Weights of a small transformer language model.
Size: 9 layers, MLP 512 SwiGLU, 5.54M parameters.
Architecture: no biases in attention or MLP, normalized queries and keys.
Training: a variant of Adam for these matrices, 204M tokens, 6223 steps.
MLP neurons of a small language model. Each row is named by its layer, matrix (gate and up: input weights) and neuron, and shows model dimensions 32-159. Each number is 50 + 15 x the weight over its row's rms, rounded and kept within 0 to 99. A neuron's up and down rows have the sign that makes its largest values positive.
Before each neuron's rows, "fires after" lists the tokens most often just before its 100 highest values on Wikipedia text that the model never trained on.

fires after: "is ", ") ", " ", "age "
L3.gate190:50 48 56 48 51 55 43 43 64 60 73 71 64 47 57 42 62 34 49 43 56 51 72 61 60 48 27 44 54 61 16 56 45 60 70 24 82 42 45 65 28 47 50 66 51 44 72 50 42 60 16 71 22 63 56 48 59 25 44 40 53 48 30 35 71 32 49 54 49 42 40 53 01 32 57 57 57 36 33 66 50 60 52 48 77 24 63 52 49 15 19 53 40 77 44 25 51 56 71 59 43 70 47 67 63 54 53 47 39 35 74 49 52 40 53 59 57 30 27 27 56 43 55 43 31 54 53 21
L3.up190:48 35 35 51 58 36 49 53 64 59 64 53 47 16 53 41 63 23 46 77 54 49 53 47 40 35 50 33 47 30 49 45 37 23 62 32 55 39 49 38 74 34 49 42 36 50 55 36 66 45 35 72 39 39 71 28 23 40 40 53 60 53 49 50 39 31 52 58 48 60 62 45 37 61 23 35 49 72 29 98 39 60 44 66 23 55 61 52 37 77 62 44 27 26 63 53 52 34 36 44 47 30 14 51 46 34 82 50 47 70 24 52 47 56 53 69 50 44 55 72 36 68 70 66 55 49 59 30

fires after: "\n", "In", "in", "ing ", "ord", "1"
L2.gate414:50 33 48 89 69 51 49 83 74 68 59 46 63 45 55 72 39 52 39 27 47 49 44 44 36 59 48 62 42 48 41 70 50 68 57 28 52 52 18 40 63 40 88 48 47 17 38 35 65 88 37 44 42 61 51 56 35 57 39 32 43 74 35 52 46 53 48 55 36 30 35 57 50 47 56 56 43 59 36 31 25 46 53 15 49 38 38 58 37 25 40 50 89 72 76 29 62 52 66 81 29 49 51 55 50 43 60 28 66 44 63 45 38 69 39 53 63 32 76 74 53 34 66 71 36 21 63 55
L2.up414:27 55 62 54 64 56 32 36 47 42 58 60 71 26 57 48 47 68 53 34 42 72 39 25 46 60 47 86 29 31 40 60 49 68 43 52 35 50 23 47 52 54 88 50 71 27 43 28 57 76 25 58 48 63 19 66 47 62 23 40 41 70 44 31 53 63 63 64 59 33 40 32 93 42 63 55 67 60 37 19 50 54 55 23 50 69 48 60 50 33 71 67 75 38 56 37 54 45 56 66 47 34 50 55 21 64 52 32 38 61 83 40 33 55 36 37 65 36 68 83 70 39 41 53 42 31 60 52

fires after: "ar", "igh", "af", "197", "200", "ir"
L3.gate106:76 29 63 62 53 41 74 78 52 76 53 59 25 48 81 42 51 41 54 59 36 50 29 58 37 41 53 64 58 44 50 40 54 33 52 48 75 43 47 26 37 64 47 50 64 26 77 65 73 27 34 77 38 61 52 51 41 64 41 41 53 58 48 70 50 39 36 65 48 53 35 45 36 30 82 47 34 41 38 47 57 55 48 65 32 31 63 53 50 30 45 56 76 41 44 46 91 64 38 43 55 51 45 63 35 57 31 60 72 49 41 49 60 18 54 33 67 52 32 64 60 45 38 53 49 55 50 34
L3.up106:45 30 78 31 46 62 51 64 58 56 40 59 58 50 49 54 72 24 48 56 40 25 49 61 65 49 58 44 59 34 99 57 34 52 60 38 66 51 54 52 81 54 64 54 69 83 30 93 42 41 43 32 29 30 29 65 42 68 49 33 34 64 54 61 68 39 46 51 48 50 42 53 74 47 59 50 33 38 55 60 33 58 57 55 36 39 07 61 49 41 44 64 44 60 31 43 41 48 20 27 51 72 42 48 31 57 29 26 50 19 71 12 48 86 53 56 50 44 65 25 73 40 42 67 68 39 61 74

fires after: "|", "2", "G", "B", "Mar", "="
L2.gate498:33 47 58 61 57 50 57 13 50 54 48 50 23 47 65 65 40 37 56 42 39 58 34 61 75 75 41 40 06 53 74 25 36 39 55 57 57 67 52 49 48 24 26 34 39 69 60 53 46 58 48 46 65 73 45 50 34 48 44 74 26 64 51 39 59 47 36 70 51 58 56 48 44 57 62 35 43 57 10 54 53 27 69 35 51 37 30 66 32 51 32 68 57 49 25 67 56 48 74 52 30 49 52 47 29 40 66 55 16 47 70 53 60 51 54 48 45 70 67 70 32 57 57 69 48 47 60 54
L2.up498:67 31 48 57 80 32 50 40 61 31 35 58 59 53 32 81 49 47 66 73 74 41 70 65 62 37 40 65 64 49 42 64 58 55 44 36 57 42 38 42 73 33 34 42 00 44 48 52 24 48 51 35 60 57 45 73 41 55 75 64 54 58 51 41 57 60 25 53 42 55 65 52 40 56 33 53 52 37 39 58 46 39 54 51 44 49 54 43 30 31 58 61 28 79 50 43 71 41 40 40 11 74 63 51 67 66 64 50 80 34 43 60 66 07 59 53 33 37 69 54 45 28 51 41 47 42 60 62

fires after: "in ", "for ", "to "
L3.gate0:43 45 41 38 50 35 59 52 43 49 55 57 47 32 34 67 69 34 72 84 51 42 53 72 71 34 41 35 39 36 54 54 43 37 67 17 64 25 68 69 28 53 91 60 64 53 46 53 50 58 30 32 30 68 29 53 26 67 41 43 41 54 34 41 48 39 75 29 64 41 42 51 40 44 40 52 46 45 29 61 59 63 51 46 53 40 43 44 39 28 40 50 50 49 27 54 81 71 63 49 39 75 43 42 55 56 63 37 58 57 55 52 34 35 61 49 59 43 42 44 44 55 64 38 62 52 83 49
L3.up0:51 41 52 84 60 18 37 46 06 62 37 45 26 31 43 30 12 44 67 57 46 73 30 58 09 89 34 38 32 27 58 35 68 55 72 64 85 76 62 26 32 42 19 38 54 60 75 40 68 56 58 59 52 51 57 22 35 44 41 68 47 46 59 63 35 50 25 57 56 30 25 63 36 47 43 63 52 65 66 75 23 41 46 86 79 27 71 47 17 58 71 37 52 36 68 58 38 43 56 39 36 43 43 64 52 68 60 42 49 48 12 56 62 44 53 68 53 37 58 44 54 52 44 55 49 54 54 52

fires after: "ar", "===", "sy", "==", "oc", "Ar"
L3.gate216:65 71 57 33 30 67 43 79 67 58 43 34 24 78 51 71 81 78 39 47 80 44 16 55 57 41 60 28 81 43 42 51 26 68 51 34 51 42 51 54 59 40 68 57 31 59 27 46 30 33 45 50 60 68 55 50 59 47 55 54 57 54 39 68 64 49 63 58 55 41 38 51 47 42 55 69 73 35 69 47 50 37 56 51 57 45 41 52 44 38 50 44 71 67 43 37 18 22 46 75 35 54 56 46 70 69 40 29 10 45 37 36 61 34 51 73 63 51 10 39 75 53 38 33 28 71 39 46
L3.up216:64 40 38 62 43 47 53 60 43 63 52 34 26 38 51 47 78 67 60 40 55 32 58 49 73 52 58 38 49 65 44 43 58 41 47 54 36 34 56 52 32 50 49 41 29 40 40 62 32 44 57 65 59 62 73 63 24 66 53 71 38 37 32 66 53 27 58 60 31 63 51 40 33 60 75 36 48 32 38 52 49 33 56 47 37 58 43 48 50 42 34 69 45 45 70 73 56 52 48 36 37 72 29 63 64 63 78 47 63 53 62 46 44 64 38 47 23 97 41 60 72 46 29 59 28 69 75 45

fires after: "si", "en", "er", "ou", "um"
L3.gate269:52 71 58 60 27 50 44 63 53 51 52 28 54 50 25 39 58 84 72 57 55 55 47 59 29 57 54 39 58 37 24 75 78 64 75 47 29 80 29 30 44 50 51 33 31 95 65 68 53 35 61 69 27 25 61 70 60 64 61 45 84 45 56 70 62 65 49 66 51 59 71 44 41 61 44 78 45 44 37 33 45 59 45 49 43 72 61 42 76 57 21 39 77 65 55 41 40 18 20 25 59 56 85 06 49 48 39 67 33 49 47 43 48 57 58 45 53 48 49 44 51 44 41 50 45 65 56 82
L3.up269:55 33 57 62 70 22 46 34 29 71 33 75 67 32 39 35 33 34 61 30 52 16 55 65 39 63 35 41 43 68 46 26 47 57 51 71 49 47 44 47 53 58 32 38 22 45 48 58 84 41 47 49 61 49 25 53 60 52 40 79 43 66 44 37 31 32 20 33 69 50 70 62 54 28 39 32 57 50 35 62 62 60 36 23 79 52 35 46 56 45 50 63 87 51 35 47 63 62 63 65 63 35 53 31 53 64 61 41 31 74 61 38 60 58 77 63 52 44 50 59 32 67 47 49 75 35 53 49

fires after: "|", " ", "ur", "are", "in"
L3.gate298:60 35 64 55 40 47 62 51 74 61 40 48 28 86 41 28 65 65 49 22 61 78 34 45 52 45 33 61 30 54 30 66 49 54 65 44 66 38 47 44 57 19 52 25 50 68 45 51 53 66 44 49 36 50 82 41 45 48 26 52 65 48 38 83 58 82 58 50 31 67 27 76 42 61 42 53 73 81 60 78 21 64 38 50 63 26 56 66 42 48 50 74 79 38 71 39 43 61 48 51 41 50 85 55 25 58 40 42 43 49 27 43 46 62 68 31 78 52 68 43 35 45 61 62 45 56 63 55
L3.up298:66 39 55 25 56 44 60 56 49 55 56 41 20 78 65 35 51 51 42 60 67 62 40 37 28 60 62 57 17 43 45 54 46 66 53 58 41 56 60 20 60 53 45 28 47 60 39 54 51 45 72 60 81 44 90 51 23 29 21 77 72 51 57 50 47 57 45 60 36 65 33 41 50 56 36 73 55 53 56 63 28 57 60 20 62 41 47 42 65 60 61 68 53 41 34 59 43 51 61 27 47 56 71 58 22 51 45 66 31 55 03 64 44 56 57 30 74 30 76 73 34 57 63 57 62 64 48 53

fires after: "/ ", "er ", "ation ", "\n"
L3.gate325:75 38 23 66 66 51 51 50 62 62 59 47 72 51 45 67 48 49 46 32 47 10 30 50 35 28 33 52 57 60 60 80 57 53 71 29 46 67 54 35 60 50 63 14 50 37 52 59 49 57 53 63 59 38 49 77 59 62 17 30 43 63 57 65 81 28 46 68 57 46 31 57 45 50 54 50 66 48 49 60 18 27 39 46 92 36 36 52 54 42 45 38 51 49 86 36 42 59 57 64 42 61 52 72 52 43 69 63 44 58 49 52 39 83 28 46 57 20 77 74 43 39 68 64 56 33 36 62
L3.up325:54 55 44 24 38 42 49 54 65 74 63 43 55 24 44 54 45 46 67 56 56 36 32 53 55 58 55 64 54 30 56 38 38 69 55 55 87 59 49 52 45 32 82 40 63 58 39 27 28 32 60 22 42 71 64 62 76 54 42 42 49 73 33 61 39 40 35 35 51 20 40 32 44 26 60 54 64 69 53 48 34 42 42 42 49 18 37 38 38 39 72 51 51 34 42 29 37 56 57 37 64 33 61 71 18 76 58 53 85 61 54 32 28 17 55 42 73 47 68 85 39 72 68 41 51 18 64 37

fires after: "ar", "Ar", "il", ")", "in"
L2.gate344:53 43 57 55 46 38 35 64 33 49 40 64 48 44 40 54 78 54 40 62 73 72 39 70 29 29 54 57 68 34 46 52 68 34 48 53 39 44 41 66 69 44 47 14 69 74 96 61 56 46 18 52 56 46 36 37 60 57 40 44 39 42 59 62 44 57 50 33 53 54 70 36 33 57 61 53 66 47 63 79 42 28 31 47 46 28 68 56 59 31 34 66 74 58 42 41 87 58 56 24 44 36 59 31 48 81 66 39 76 40 49 32 65 60 70 16 55 36 56 51 46 84 36 59 10 39 33 26
L2.up344:74 54 53 57 45 74 58 55 56 44 35 68 29 94 20 32 51 54 25 38 31 45 66 39 40 45 52 43 49 46 36 86 45 75 50 46 54 52 40 63 53 48 39 52 56 63 44 64 61 42 22 58 39 22 30 52 84 47 34 42 54 38 42 57 60 63 52 42 32 58 38 71 59 32 50 32 69 51 59 47 75 75 52 52 43 44 65 39 55 45 42 59 80 56 52 37 35 66 74 48 54 32 34 53 52 35 84 56 67 41 49 71 38 63 54 72 92 43 23 57 66 29 36 36 44 18 21 60

fires after: "h", "a", "on", "s", "ol", "S"
L2.gate383:51 50 47 28 36 62 32 72 57 59 47 62 51 47 54 56 49 33 44 64 73 48 52 84 60 46 37 48 75 44 43 58 74 44 58 53 44 37 37 51 38 33 64 47 33 56 53 60 37 76 41 65 30 29 65 35 68 59 52 33 60 35 48 54 58 54 49 72 36 46 28 51 31 80 65 29 60 81 45 75 40 51 36 60 23 46 65 78 51 43 31 55 89 81 33 26 55 44 55 45 46 40 50 55 56 61 78 55 56 48 86 62 43 65 45 40 42 21 38 75 45 59 60 31 37 45 58 25
L2.up383:29 47 40 40 44 47 41 34 39 53 51 46 42 56 42 33 52 74 40 54 54 54 38 51 64 42 40 22 56 85 34 47 41 59 43 55 64 49 48 70 12 51 63 44 92 44 62 54 09 66 52 40 40 76 48 53 58 43 47 23 58 38 44 47 44 52 71 60 55 49 59 50 63 37 23 68 50 57 33 61 77 88 48 58 54 31 53 54 52 38 35 30 47 41 40 12 27 56 60 65 46 46 61 49 54 38 46 63 54 37 67 58 58 50 62 72 39 73 33 45 42 51 61 45 78 61 36 36

fires after: "tit", "ur", "| ", "in", "ic", "al"
L2.gate64:65 65 91 65 35 58 51 49 58 77 33 52 48 79 34 16 48 41 59 64 52 67 33 55 72 41 36 41 50 57 00 66 62 63 67 59 60 48 41 40 85 47 53 47 35 49 54 52 64 33 34 53 20 50 52 66 67 20 46 48 72 40 48 82 58 55 44 55 42 70 30 53 39 67 45 45 47 55 34 53 35 72 62 35 51 47 70 36 35 40 48 61 68 46 65 59 57 46 41 48 62 60 79 49 33 58 45 33 51 47 74 57 37 45 48 35 58 49 50 59 57 71 72 55 41 66 70 44
L2.up64:64 53 69 54 42 44 39 22 82 69 54 32 64 45 52 54 52 59 65 36 55 28 47 48 40 71 49 60 46 50 46 73 71 64 74 47 40 44 21 71 60 63 74 56 77 77 56 63 72 50 57 55 85 37 49 34 36 23 88 44 51 22 25 76 55 62 48 68 40 46 34 73 83 33 47 60 63 62 70 78 17 36 52 33 50 38 68 33 54 45 56 43 66 75 47 41 56 75 47 68 57 64 57 39 38 59 28 24 46 45 52 29 49 56 66 48 44 52 44 74 66 60 56 71 33 61 79 50

fires after: ". ", "\n\n", "Al", "on", "om", "\n"
L2.gate66:68 56 59 65 46 66 38 64 51 69 53 49 52 37 55 59 43 19 64 59 21 50 52 48 35 29 27 39 57 57 65 57 57 52 62 30 65 53 26 53 60 36 41 63 61 41 54 55 32 65 27 17 34 58 85 66 54 69 52 48 65 31 48 58 79 35 51 60 55 53 38 60 44 25 59 62 43 56 53 50 33 30 43 41 10 28 19 66 37 27 45 48 48 73 81 38 46 63 43 58 42 74 53 41 62 55 46 37 30 35 53 68 43 99 68 33 60 27 47 48 49 36 44 54 40 34 66 64
L2.up66:34 50 35 61 71 53 35 35 37 40 69 73 49 43 33 80 32 43 27 51 45 63 39 29 54 49 65 63 38 79 58 61 33 62 34 55 66 54 42 33 46 74 46 50 75 35 37 43 25 90 67 11 56 81 64 66 62 39 75 28 24 60 49 25 65 60 60 57 69 11 28 41 65 29 28 68 49 55 59 38 51 51 55 35 48 36 41 74 28 40 56 47 40 66 40 56 22 36 46 57 40 48 41 43 57 20 50 66 56 29 49 30 49 74 37 31 37 55 62 44 41 58 51 53 41 64 54 70

fires after: "th", "ou", "Wh", "ay", "o"
L2.gate460:49 36 29 57 40 24 62 59 45 50 59 72 20 43 47 73 60 65 54 71 56 58 29 44 35 45 35 39 46 49 37 41 57 49 70 38 81 66 66 25 41 41 36 42 36 57 50 57 47 59 35 73 40 42 55 33 49 76 13 31 16 32 21 60 62 50 41 48 52 66 42 66 50 78 66 32 27 38 34 54 39 43 55 54 50 46 64 39 37 54 73 45 54 55 75 62 65 48 37 18 54 44 28 44 28 60 43 54 66 37 34 52 35 79 61 63 51 50 35 42 59 79 58 43 43 71 72 70
L2.up460:33 51 42 45 44 34 66 37 61 32 59 50 37 35 53 66 59 53 67 42 35 40 65 73 52 24 65 24 37 35 51 53 58 32 50 34 57 77 62 49 40 23 38 59 43 51 50 50 20 48 61 39 70 60 51 61 47 65 50 69 32 52 61 19 75 17 45 56 43 70 56 37 48 42 52 51 48 44 52 36 31 47 47 44 71 56 44 46 29 57 40 41 41 69 53 58 64 65 37 27 29 78 36 56 47 36 43 55 41 49 38 61 14 55 18 66 42 35 35 46 43 91 70 50 60 51 49 61

fires after: "\n", "e", "at", "al", "er", "}"
L3.gate144:49 62 44 53 63 45 43 65 48 55 57 32 82 46 31 44 66 28 67 61 47 46 19 57 40 49 45 53 48 41 47 75 66 75 59 37 64 45 47 62 27 54 42 42 52 73 57 32 40 49 56 26 47 55 48 55 37 67 45 33 28 52 31 12 52 32 25 38 60 50 34 45 67 44 48 79 49 56 69 69 31 48 51 29 64 35 52 57 37 24 35 51 31 45 56 23 38 04 44 65 22 62 42 46 37 53 45 47 63 49 43 34 09 55 61 38 60 46 65 35 50 88 53 50 37 28 63 48
L3.up144:38 71 43 33 72 59 64 36 55 53 31 79 44 45 55 24 49 72 48 52 59 40 45 18 47 34 68 41 46 56 52 38 54 61 48 35 53 31 58 64 82 57 45 67 61 23 46 46 30 60 81 88 54 19 90 33 65 30 45 42 65 71 47 47 18 43 43 35 56 56 73 41 43 60 51 57 28 72 64 59 65 45 46 59 66 67 65 46 71 56 39 28 44 19 40 31 46 58 54 54 55 49 81 58 74 43 34 33 71 37 59 52 29 47 50 23 62 53 23 74 61 50 52 59 36 44 57 53

fires after: ", ", "T", ". ", "=="
L3.gate354:36 21 25 57 52 53 60 50 58 52 58 43 54 51 40 66 56 30 44 62 52 46 54 85 62 30 37 65 58 48 38 59 66 84 71 50 74 36 35 68 34 42 73 26 59 50 58 57 73 65 40 38 34 38 92 60 43 54 52 66 22 57 56 78 73 52 52 41 53 49 35 52 42 70 45 71 89 44 38 48 30 51 39 45 42 38 38 35 54 43 63 73 55 68 33 33 57 62 54 46 52 69 60 47 24 49 61 65 51 57 60 34 70 67 38 25 94 31 60 43 29 61 55 38 49 45 45 56
L3.up354:64 49 32 47 49 38 51 37 41 52 53 35 59 27 49 82 57 29 51 62 51 38 55 66 43 44 44 73 59 22 19 35 55 90 52 69 65 53 24 52 69 50 63 40 42 52 54 39 70 49 62 78 41 56 84 57 40 34 43 86 26 65 72 49 48 21 37 56 60 40 38 42 37 61 29 53 64 20 28 41 47 36 32 38 48 55 32 20 51 59 62 59 48 63 33 58 33 35 63 31 47 53 45 72 13 54 81 39 46 47 30 36 67 57 43 27 76 24 71 62 16 67 53 35 52 45 43 38

fires after: "ar", "In", "Ar", "O", "Fran"
L2.gate271:66 29 76 82 23 61 58 40 77 54 58 31 32 79 42 48 16 51 54 60 30 57 58 43 36 54 36 58 61 36 49 50 46 86 49 39 55 60 42 60 72 47 31 60 48 67 29 34 60 40 44 54 17 72 53 57 29 62 63 47 65 56 20 93 54 76 46 38 24 36 49 70 48 41 43 63 83 37 44 42 40 51 44 54 31 47 73 12 51 37 57 51 62 53 51 40 39 55 75 46 55 48 41 21 51 30 29 80 19 47 47 59 65 49 79 58 69 34 48 35 33 64 34 53 58 55 51 45
L2.up271:42 34 48 43 43 44 31 49 56 56 34 60 57 39 40 47 43 67 71 44 40 96 36 71 49 46 30 52 78 41 48 48 58 49 59 45 50 52 57 59 38 40 36 64 30 29 48 57 45 51 13 80 31 58 75 82 70 56 47 44 79 43 34 79 60 44 59 66 20 30 35 48 35 52 43 57 68 30 57 62 78 34 71 65 21 63 36 67 45 43 42 52 37 85 66 39 44 66 77 73 59 55 48 29 40 29 48 50 61 44 38 21 47 47 74 45 29 65 22 36 52 46 38 47 33 59 67 44

fires after: "\n"
L2.gate57:50 48 66 52 51 21 61 85 45 66 60 51 52 35 62 55 43 62 43 15 63 48 22 56 54 46 30 38 39 51 59 50 52 43 57 45 58 69 56 57 43 67 42 54 59 41 37 48 74 41 71 36 26 60 62 62 55 72 65 61 11 60 43 50 57 51 87 45 66 35 34 57 59 53 44 56 50 44 46 60 36 64 62 44 44 65 47 64 46 60 44 34 43 57 80 46 63 48 37 63 69 67 56 61 49 57 46 53 53 55 61 53 35 94 38 26 60 54 55 53 65 46 39 83 20 41 70 81
L2.up57:31 71 36 53 55 85 70 27 54 38 32 51 42 54 42 35 41 42 49 50 50 20 68 54 63 63 72 69 73 04 41 43 50 55 47 64 50 52 33 61 73 51 96 48 64 43 58 24 36 30 60 52 56 55 65 62 60 42 36 44 59 55 08 39 34 58 41 35 70 40 51 67 37 33 51 40 36 73 63 49 78 58 31 38 58 54 46 28 72 47 49 56 52 57 19 36 43 41 66 59 36 21 64 58 63 29 54 64 50 39 36 69 43 11 38 52 53 57 63 55 21 48 57 39 74 60 45 55

fires after: "A", "wh", "Wh", ", ", "us", "th"
L2.gate368:49 26 55 59 36 58 46 35 34 60 32 60 55 52 34 38 55 39 49 87 55 77 27 59 49 62 47 54 60 46 40 37 68 63 48 32 47 42 59 58 92 61 23 68 33 24 53 42 72 58 52 80 55 35 93 51 53 62 79 65 58 51 17 64 63 71 66 41 57 70 32 57 44 41 88 62 57 55 38 66 43 35 65 44 44 54 69 37 35 58 41 33 24 54 60 46 52 64 57 35 42 45 42 64 43 41 53 41 46 21 38 53 06 46 58 31 53 36 60 32 61 73 57 55 40 63 51 62
L2.up368:42 58 74 09 72 46 45 28 30 54 39 55 56 34 32 56 74 40 38 54 68 40 66 65 49 45 52 57 79 84 37 27 46 39 49 59 28 63 46 51 50 42 52 61 59 36 41 04 31 86 68 53 30 51 71 66 53 59 47 48 34 40 43 57 71 35 46 60 34 47 51 52 70 55 18 47 46 38 52 14 74 62 50 24 46 59 40 42 44 57 44 35 77 44 47 37 50 32 29 60 45 44 32 50 70 49 58 84 57 20 67 52 60 64 32 66 29 50 42 47 42 38 64 57 46 57 77 56

fires after: ", "
L3.gate355:56 42 61 47 24 73 40 74 44 50 45 70 43 42 25 61 75 59 69 46 55 63 46 55 50 30 49 60 65 58 57 66 52 48 55 33 48 38 43 71 57 41 94 46 43 46 64 57 77 45 26 44 39 30 39 52 36 42 60 52 44 41 39 52 58 46 41 34 54 59 50 76 27 58 46 37 53 46 63 36 35 53 41 71 38 40 17 65 33 46 61 79 78 67 41 26 52 37 29 48 57 78 65 31 51 48 34 46 60 30 81 49 62 71 36 23 46 44 54 43 81 61 24 47 28 52 23 71
L3.up355:82 79 18 99 45 64 45 58 41 55 61 31 38 51 58 67 27 66 46 53 20 26 69 39 27 57 30 70 37 49 30 30 45 34 62 57 52 35 42 46 44 29 41 51 48 61 48 27 60 66 71 48 58 51 55 60 50 57 51 41 50 51 51 71 43 32 61 23 39 29 53 34 71 34 40 62 33 40 24 31 36 54 49 43 48 66 23 59 45 44 57 43 05 79 51 41 54 39 55 32 45 37 35 65 56 66 66 35 44 63 55 61 40 67 27 20 47 38 65 49 39 40 19 70 46 28 57 72

fires after: ", ", "f", "wh", "S", "h", "an"
L2.gate296:56 67 51 55 30 32 70 60 58 71 52 33 58 57 33 50 47 27 71 57 64 67 73 40 36 53 60 70 82 53 51 68 68 68 46 25 58 40 52 48 53 37 60 57 33 55 85 60 68 42 13 37 45 61 52 47 34 60 43 53 51 56 60 77 61 44 38 43 58 35 42 70 39 71 53 90 58 38 38 56 38 73 53 56 38 37 50 39 24 54 43 45 41 69 78 50 73 62 27 46 68 76 34 55 53 57 64 57 62 41 75 71 48 62 52 65 71 21 71 61 61 51 47 55 44 55 41 82
L2.up296:34 74 52 84 52 59 64 45 77 54 56 43 50 45 51 65 82 48 43 38 54 49 33 42 64 37 45 64 56 52 38 69 26 47 34 06 34 48 36 51 62 48 57 39 32 48 34 43 63 36 56 62 48 71 85 56 27 76 59 80 41 74 36 54 35 36 43 54 28 28 35 65 60 84 85 51 53 39 57 36 32 37 48 43 52 64 36 55 68 66 44 69 36 42 62 27 63 69 34 46 54 55 41 38 65 45 53 62 42 53 30 56 26 64 51 38 36 50 63 52 47 52 40 55 63 55 31 79

fires after: "su", "ro", "a", "u", "spec", "s"
L3.gate134:27 60 42 27 44 70 40 63 34 64 40 43 37 52 63 41 78 62 58 08 53 44 53 56 82 43 55 55 65 64 34 48 56 38 71 55 52 37 48 44 47 44 72 70 23 45 50 58 35 53 45 34 61 40 73 61 63 37 53 43 43 66 28 72 57 54 73 76 43 49 49 50 65 73 44 39 70 52 52 24 80 53 37 29 39 58 40 29 24 44 25 75 53 46 48 19 54 42 63 77 33 53 46 38 56 43 54 65 41 46 58 46 46 58 41 48 24 74 26 54 65 67 58 74 65 51 37 46
L3.up134:30 72 49 54 41 65 34 68 54 51 65 34 44 63 32 53 74 50 54 49 89 53 32 63 74 61 41 66 40 51 27 26 53 44 45 38 44 36 59 64 32 19 51 49 56 68 61 28 46 47 36 59 34 53 54 66 79 11 50 36 50 49 39 80 72 65 51 99 56 40 44 71 42 65 68 52 72 62 54 38 42 45 42 63 33 45 33 43 55 29 37 44 80 37 51 45 55 38 56 61 18 47 61 14 74 49 32 68 35 52 60 48 36 61 31 51 63 41 54 51 57 81 68 70 74 33 37 43

fires after: "S", "im", "d", "e ", "D"
L2.gate188:76 74 69 60 53 35 18 49 64 50 57 65 06 78 50 59 32 47 68 44 61 37 54 20 30 56 55 32 72 51 28 64 49 32 45 50 57 42 36 68 47 81 43 81 71 34 55 36 59 36 45 73 71 58 69 39 20 71 33 56 63 66 35 35 58 26 56 77 64 37 61 59 41 49 79 45 47 52 47 52 62 55 55 51 34 31 72 37 54 49 44 52 57 37 46 20 55 24 38 36 66 48 44 65 76 35 40 60 34 29 43 68 48 51 46 68 77 35 50 48 51 39 62 51 50 47 23 58
L2.up188:41 43 32 33 42 48 51 35 58 62 76 59 49 74 45 53 54 31 36 66 50 52 60 22 60 55 50 45 38 47 83 54 64 53 67 49 58 48 50 38 71 26 65 59 41 53 67 44 49 50 36 29 37 54 30 53 51 68 44 28 63 60 29 45 45 34 33 56 50 45 48 54 50 48 58 60 54 46 67 38 12 42 78 23 51 29 35 67 42 46 39 57 40 31 57 24 43 38 72 64 41 15 21 35 56 48 45 49 42 79 46 73 30 31 51 59 83 48 51 66 56 68 64 49 40 38 51 62

fires after: "ar", "h", "ou"
L2.gate461:76 33 41 46 27 45 57 45 67 63 52 53 39 52 52 23 64 40 39 67 40 19 44 52 39 58 48 51 66 49 30 40 76 37 48 41 68 44 41 75 75 43 49 63 63 63 71 74 55 51 35 57 51 40 46 24 61 33 34 25 43 47 37 67 65 61 41 52 46 94 54 50 14 53 49 37 74 57 35 85 57 52 35 54 29 29 59 25 68 49 65 40 61 57 26 46 53 47 24 46 41 48 72 27 30 67 41 24 56 41 50 68 50 47 66 36 53 56 25 60 56 75 57 53 40 42 47 48
L2.up461:70 62 67 68 99 49 43 61 67 57 46 41 76 52 49 24 50 59 72 48 50 25 70 59 55 71 45 51 80 73 55 32 29 67 54 37 71 50 47 70 56 79 64 48 33 50 39 70 75 40 42 41 53 25 38 55 56 54 84 60 31 43 54 38 43 54 34 59 48 35 37 64 55 35 35 64 43 39 58 62 52 61 85 38 52 35 38 42 69 17 51 48 62 48 31 68 46 50 28 33 47 27 28 45 33 54 58 56 58 51 52 59 56 55 55 69 53 46 53 51 50 19 25 53 48 12 44 65

fires after: "A", "ar", "Ar", "a"
L2.gate138:48 61 58 73 55 50 55 47 52 50 43 42 42 59 34 41 62 42 39 46 44 58 49 47 49 34 54 36 54 23 64 70 75 39 72 54 36 24 23 68 57 50 69 46 62 67 68 63 52 37 21 61 24 33 47 41 46 61 43 55 68 62 33 60 38 83 41 54 23 48 33 60 25 53 47 42 42 72 57 87 34 41 35 80 43 35 73 43 52 43 53 62 46 40 43 31 72 45 43 39 89 69 70 44 35 41 41 33 49 17 59 54 69 51 66 26 59 24 67 38 55 58 37 61 42 49 42 47
L2.up138:60 68 58 51 50 55 32 78 48 58 41 41 78 57 70 52 57 55 42 47 48 72 50 36 53 60 66 59 54 21 78 29 53 35 84 70 36 51 35 65 48 34 63 50 72 59 56 63 41 55 52 34 52 59 41 72 52 40 34 26 49 40 42 65 45 69 61 50 24 56 47 50 54 37 60 45 52 35 56 56 53 48 64 60 33 45 33 80 48 40 38 68 45 55 47 51 56 54 48 46 50 54 57 19 35 56 35 65 33 63 77 55 41 38 63 90 39 36 68 52 43 53 59 31 35 58 37 54